{"qk_norm": false, "attn_scale": 0.125, "init_std_qkv": 0.0698, "lr": 0.00466}
MLP neurons of a small language model. Each row is named by its layer, matrix (up: input weights; down: output weights) and neuron, and shows model dimensions 0-191. Each number is 500 + 25 x the weight over its row's rms, rounded and kept within 0 to 999. Numbers have three digits each.
After each neuron's rows, "fires after" lists the tokens most often just before its 100 highest values on Wikipedia text that the model never trained on.

L5.up368:472494569552516518426511487551505508515529498514470508510488486516491471476504490492478537489494497482492490478512486519505518512533488500471497442524500490544519505497521554506519434470473475528533510520471498530473496463442488466451478491496522517499506510510507442480482479498492532511486508511511517491471493524494491486516482506452460457499544486494521525488448465519452552503484483514504552484536502531481514502527541516488500514494474498502517456521520517511507473511503523527548521518483498477488469494494470552483510520441457496462481477499513507485496538498495499503
L5.down368:500458501505516513496475542526484490480499483509493555491524495498471497560475486489498503464531526529524516472475482478443511457506513491469510451440536481486466536498495497502507495525460514534424553485465506490498522527494478467468507544506474490494494530491479499511499488509491510470466505531507508473487486528500519512499509516491485475508496525461523486484542473510492482515496517479491494475530472525509484480496477473498473548521497496486546517499496508520493487494499539528468448510475470505464518486453514476467500482484491526509518532493513481512466494525488462515
fires after: "h", " the", " an", " h", " m", " H"

L3.up607:509525499451496517502480491508479487464529453444510493535502524494527529525484493523473498465485442520461461509494475491496501459491497542446525550427501518525470499491484521427485519532481526523507504497516486480500441536520466498504493491500496489524500529512531475495506531497526538540477488532507482515513525544487496509499532486515529530467470457487475463515501472537500496514527487485515529510473453533480493484531491492502448468516522505506522518450534532502495510494510487465535459486516506487550487515491498527507486539508489525517506547496502482492526507494463507495
L3.down607:544496500491480500557538487454489527513520490536479536504496519489466497502447487456488495560515501496486484499480556497506489535525527472519501469547498526505514536496516510496554514482492526512490508484448518465510498503503532471477493459514482472485539480498483538553478463456494505479446495511511510514513492501517493481469510491470515469485530505482457518509469535487499483495462514520525500471507562503549478447515499506532487524449488509475555503502533500500517484555529514495464484492515490514470493471511500481479458499513515505482501526523516529505544486497510511499
fires after: " (", "1", " co", " r"

L6.up747:510463462549513514485470507497506510499473484488498496519492524529486487507501478484546510502471513493497549506488487519511498482480473502502529490469549487477474521435438530501489465502488466466500529504446469491490497500482467503488500497483559470508476478509509505498473515480494474512551504471574495492527496506536536504463496496527486513488485511501485484476481523478537485537521515548495514506538459440483458495508495495513493514523534545500522545522534512493481466484521476483500529490525505520503516494460516483467514441521518517502508516532546465499490497471475530474
L6.down747:473543490528502478497503510519503491478479440522508500514491555516451464530523467523508552496467490463525496516515493486499500495497487460513497496508448501451506490503477509499490488589541503491512481506428518531495505503550497510471552470525497511521518481513477534455497548496496490504448499464476504508491493511482542511475497535488491525493492498478486471526491508510492552511496573488473470469511520500483481509476550549517486483486500504474523499494536514502492505504523501468463519536552498461495532481449531474538478479509468484481499481512515502519513499513454502490
fires after: " ", "1", "2", " −"

L10.up131:497482498533501471442487490492443502471500522497462515525531473497510473501495496485544489505500522488498526473491500510498519541499529508521491517481527491540478534465477488489557504480510528490507523463475546494525464475513470529457466508481530490490548514467460485484456457483479484506498529509482509457534441505520466528503547503468496494530540517488469522509526468475456508490515458517495507502522503492564498504515515517474477503488489498476525525522527529544440495481548499476532528501479500500499532476501554481519483503457519497501528517502505507462481509452508559508
L10.down131:492471481484499520495510508536525516500495514517512446494531506504534506480518469497535490491475489475524521487494474461535489496504510508480502502545499486489496480521473456498537494522503476520485513464519527458463487503483532491516551501504490464502501491512559447450473494492532495494462508507444511517466490485468510492505518546500489523519542476486509513513509496465431555512436488502513486465519456499500477481567524552487474485529486521539560484474531547510516508557488497481494470507507484480517493505465500469532518488503489495519503485496505518474450507503518549483
fires after: " ", " (", " |", "1"

L6.up820:530514540486482474465495522466479500532476499488514526473494493499562523479467502502483480514472518509504496520443493477525530480507530486500532487501559495504523499489503476503504497467481438488534499520472512455528537530493483481477522505543530511459494507468501498523506475504483481499514493506525489475476516502506478464448478515524551529475500476513448494437501520473511498481487470516475520484469536492506553510487430460505518449525537499514485470483550497466545543530524524512514486509452532504521496515487477526507551507510495556519436512528506491509518473506515479461
L6.down820:508508508526468480499497523482482495492515504503512508553480455477540497495517468527530502514476470503482526466491479521490520494484505493496497493516497544503495490532537483555474507484489500485523480491482549502496476507489484490457491484515566513488500480500557504527528518437491475510490553489495494518518490492486509527519464520501426482516485488501510531493524550497520500488517507477455520482530527475563507538467521527475521560500516424461498498461545529511507545490469490536468522478486484483462531515513487502472474484512537483499468512491508486463482488498483492441
fires after: "9", "0", "8", " L", "5"

L4.up576:492457524499505522465484505505519542545510547541520510504524499493517510495490518497505488494489521531499529536478506474488491558533498493481503518509434478498515475508462516527486460480509475509477494502485523486515472495511496492494484498503517490453475541479518537498499513531527479488513497518516481472481505498545505484508497511506517555458501534567504465546475512498479505473441515521512514527492457519480466505480495451529511487512492488505480506504477454478502464488509474451477481458524532523507486482476466568490490532522494498470482449510546492470494456502478493486
L4.down576:473485487507445529523498492493522470485533514490534480519455523489469513463499506528537517477480528486497451471535506546487519502564475508492507528470520551503520490446503468498483481488512487463483514529480514455536485499522511499515473506508470489529509529525493491523472503574518495512519484495513501438521524489501477511452532507461538459466506467486507458510552500535511499512524517498490508536499505522502522466506504501486506471498513520519503482467486452469502507569488488504525516536475515508496532487523494484498538524530517505532445507489494524493496506482523521443
fires after: "8", "9", "7", "5", "6"

L7.up270:541522515438471503503508508472541518461477485537465523511544461520563530440524473505519517529504488532510475542442447485511493506517496515502512517487510546509550508485469463548474480517522454475477508536541485489484507500505519514509508546485517536481498520503504503509530459508502495504495500494504567475519507511521467509496479523487493505474499505511493472504464482482473495461520484511552453519513514495481536522486486512517497511476507509511504476545509515507546499484475515481492522519459494515485502492421439507522503473468484499509488504516501506499515498507484552489
L7.down270:468518518515494489503477461452491474507459562506566458517485490509471528479499507537503511471532507519503511502551525499526502507518514521495455535455484488497500510497473455529510525487530479509507482476504463476522461516507511474507533507512529455502527482475509510493489524474485516490500516457506540507494511500526550473506448542506481474531502491537503526448500559505554480488486487479489524487495538532469533493507495496476516522501538484505468520482529504481473500483498469507511485542501524515503507482544495470526550502486521513430502534524497556460482527522453493474
fires after: "9", "8", "0"

L10.up710:471505512503473445444479505484545477478505500534493551480549499504496506506479433533533471512537465492504506511526498484533510497507510504532488556497488518531508541520497531533478481508500503499498492486492486500495507539526491478440470483456478503444455504512498487532517506504526482517514507480491456485526491499496499513484437509477505479507478490497471500444504500525495484527503500479483526512470519479496518523496495483464541506533486498520523508434458530500474471505530506487496436494482545504490507507528516519547502503550499494498519500522534478479498510497541512528
L10.down710:474490499519497534541478509462504457511499500498455500485455522518512507519485529523482526512491486513465471471526486521511514489461487480568522514492514488496506478466503513525505460507503461520508479536476481457511489492494492538467502519511463488518518507498458540496517536564502488456499486515523459512487451458530466527524482502542493473540446515504505472549491485478507505511490449494466484472509481566526518493505528460537543502449520492485533480483523488518510465469491481458462503481518506505512517492499512499478483535481499489526518510543497470551551468489498527502
fires after: " (", ".\n\n", " U", " \"", "=="

L7.up160:498530474518460464482474473485488453489524527467503524498507470462476448528496477468529537497534520459496512477474514467516525459493504521483507525488514481547494546500487494503527483485559501506524504450517532489502464464483512510504524505494528472497542488526491494481469496517462545521489471508531509495474463501504484532524507489536454470504490520507484517546534492484495501494480526502500501529517527469501469493521451508493521510506499544492523494571477510480498498512455514504508526562515503529480482472476531490518489523513519535463509461527470499524523461477522500531
L7.down160:518477479520457477505510511482478517482491489494507425513494504465490558494506536496501481497519503484530468494480522522541513467492502541534496458517497503510461457533504425508534529496519498496526525501489470494503495524503508520512494505483486505466478529490466464507474512490497544525543495502461508510544560573516486523511522470452462524513511493503484487507477527462483480495528486553526501501527497524514516473524504510500507475475501473505491476489456459468514463460484461518502486531537525485516456500474523485532510490499489486491528452517486489550460512497493505508
fires after: " ", "|", " |", "-", " Set"

L6.up832:521503521483484483538497484527495487538476493521461522514446493472509460463494559477523535523469527541479477492493508538474523497500486518481497517488468498486508475498479531506501492550489510495513519504496487503482500455468500491541497519491525479477481483502480491508461525495488491517529512480480485480556507528489479507483480518490519526476540522487534510534432510495480476525519512468522525493519482491538467478542489461466489509470493516510542477488471471521507508482533487472465528477463518487505474530420487531510504554474535531536525524499548519480513465479450486507
L6.down832:542473466520479515505474498508536554495528518463488485505528483513514513506505468484468466522474521510432534499467517491483495491491486504470583489522538477498545494509530495486464513555477503505481496490431504526492494513493497490483516476548516478539518514541486524469517551485517469519485463491503469512512505496490447480491483501524470500511471511516475508497486525462487530476523534505501511497443518486501509546494493517494517510527484483558468515529455483510510519516499499417495526481491437490487528501507471511484541522503514487476489504478517517480547523480490492507
fires after: " the", " (", " \"", " The", " a", ","

L7.up121:512518524504533528509454574499453517464513531531491486508521509557550467493498505461504440516479516486516447570450511521478516498505488506502505467485526496512512505520495495509475505515504470507500535537508521488478582547523506479533485515506521509504529503493487516477483474515488513456569495508533493469474534541508468492513498483487468496445508516523453520489449489474467510476466479505512495520488496498460508493479486508514539491499514551540473474480501495500503517516511490492481531503479468517534473514513474519499510505498530515470476548501501486495522480507481476516
L7.down121:434505534476499497521512461499485474489473478497491525479517517498489487521509510531529488525493477510493513509491478481521485496487557534486491525472496463494473484488523467547471528491500399525499490488490479498492509496491519498455482480471493498497518561537488508531548480485464488545457511476506458513472443494534508479498507465520493509508520479510495497544516485487479481508515476516473534466542498555508497540502506495521472486496485536519522526487526476531467544463514495476505471494501517520474512518488482496508507453533566488516503482509542506512498488536535510462
fires after: "9", "8", "0", "1", "5"

L3.up541:528500482539513497511494533472489493522487466489498533506456477472497506519482448507486537507462500475490487539518551469513452521505514536504517519486511525474481461521503531491506489495483535518455464522502474517460530506501524471534439430502521504503501469466476484544497497493484523499543477502474508469529463513528518521492456436503508521506546497510525496536479508510485502540451488539487482493491522517512474460493491479501503491515496504444489491515499494485507510484506489478460513514479530544498451515471460516506530497531491484513506502552581525465501490497491529463
L3.down541:532469483487510518562537520500470509531504473530514512484499514526501485496528491480505546485470486535434512516470519494498505504490516482528547525496505473459505517497487490488486470527559497487525455525535493525478464495504482478529487500482492488474492481544494468511461493499454524512482483506507494453499503495538484564513478499521444498492485507498494520544462462499504512524525479539480487445514486523524523469465495504480505502488510476491496492527546508511478512464540548511503500508454446505489542537543490462520461501469536545473470485528526549521529467502509481513
fires after: " (", " \"", " C", " "

L4.up455:488492548469515525516485510494524536485518571466534475495466474492508467455515457492457490486508494516519525464507478495493489525543470461490513488524492513484542499494477519523477506475503486498464507496477487500443547516506511476488510505527494521504504473514528507512504481502500445495501530519502503465550493562507520532501480482488492485488496446529499486485490503485512503548508492512502503499574503461505509486448523492522477513527492529546531498523475477458536480514505462517499452529524506496519482461513452519441484524451515482500479475484503519476537513496495510492
L4.down455:487508475500486517541480497462502493495506552454515489545508518509468485494482485532482495466455484488553450541454502516476486463512481525460499482505508554511480492575494547477473505494527490479467516482493540461530491492472484470515481510494461503525524558509467510533535523516489555464566515483497527468490497516531520510468479530508508492451498528524498502533513491527462516486512464541470497545483509519527507477458487503543536498512471498517454523488493499524522504521523478461488489518507505476501489462524475509483486483502523498549498476483503502527499520500500481515
fires after: "8", "7", "en", "6", "4", "2"

L7.up878:538502471476479491463472541484520511506506462482448454539461485474550498507522523498530490475513488548475456478489516503484508505455467485506555466484487458509495469566525508469548508517481474473526475492489463479482496543502472473503473481519514458524524520504488536503487531499483522503506472490485520483495508523454490500488501466467489503497529533457529535512493533502505522506507539513520449507489502475498525524551470428498501485505513522508499501547479513498505462476553519504483484486486536467517472496504481487508493500463509539496469534503572525469490517504529505548
L7.down878:534497506514542516511506475489537552495551526490480470512463474519531519489556494504481503512485486476509520535489484458539488480494498499504516523473462501509479519478524478497509494504454456501486461481479518497479475524475503485466456467516514495542486447521503483494461503466524473512478484468485478516544486517510533506425499540521476460476483509523519477544530540467493492478495512497496485495528509493493530541507459543515575501442445476510510538505479506507481475473509520526501532521511462475495539496500522495503520507472507527513506447488481552509512501526479458479
fires after: " (", " \"", " a"

L6.up869:484511547542500505524462476506535521495481508484491463446502552486489509494503489518509473487494521525531534503496494465496497498517468483493453468492444517505492504512461515454532495504493496469543501513432492509516549471530525456505535460475536480517490504533485526499491468469473479468505527467511542515484496530471498481522560487489577498529501508468539493505448489524460522532485542484457486513515449518511511477496527539501484497526474477491530476509520489520488476493499498496519478510520491495522473510500509503514503495485446553552519438471500506470493486517521501526
L6.down869:515500435493528526488500536488518502507515518544485530537438488541507528500442475509466543464520561520477502549484525532480518521466493513487465532501522481533465489481507519520465508521479548516453477512513481484534499508488494544484527538508514518476472516504476508492517516508461495517497483550489461508490510492461578480473514517514478507487468499482477500518545502448531484460490490529525498517522506453474495544480464461487516503528488494525509519518503499493529534490493516496491522502505512489484501449525488473488496506500511517452503534514465483478496528461477451499
fires after: " the", " L", " M", " m", "0"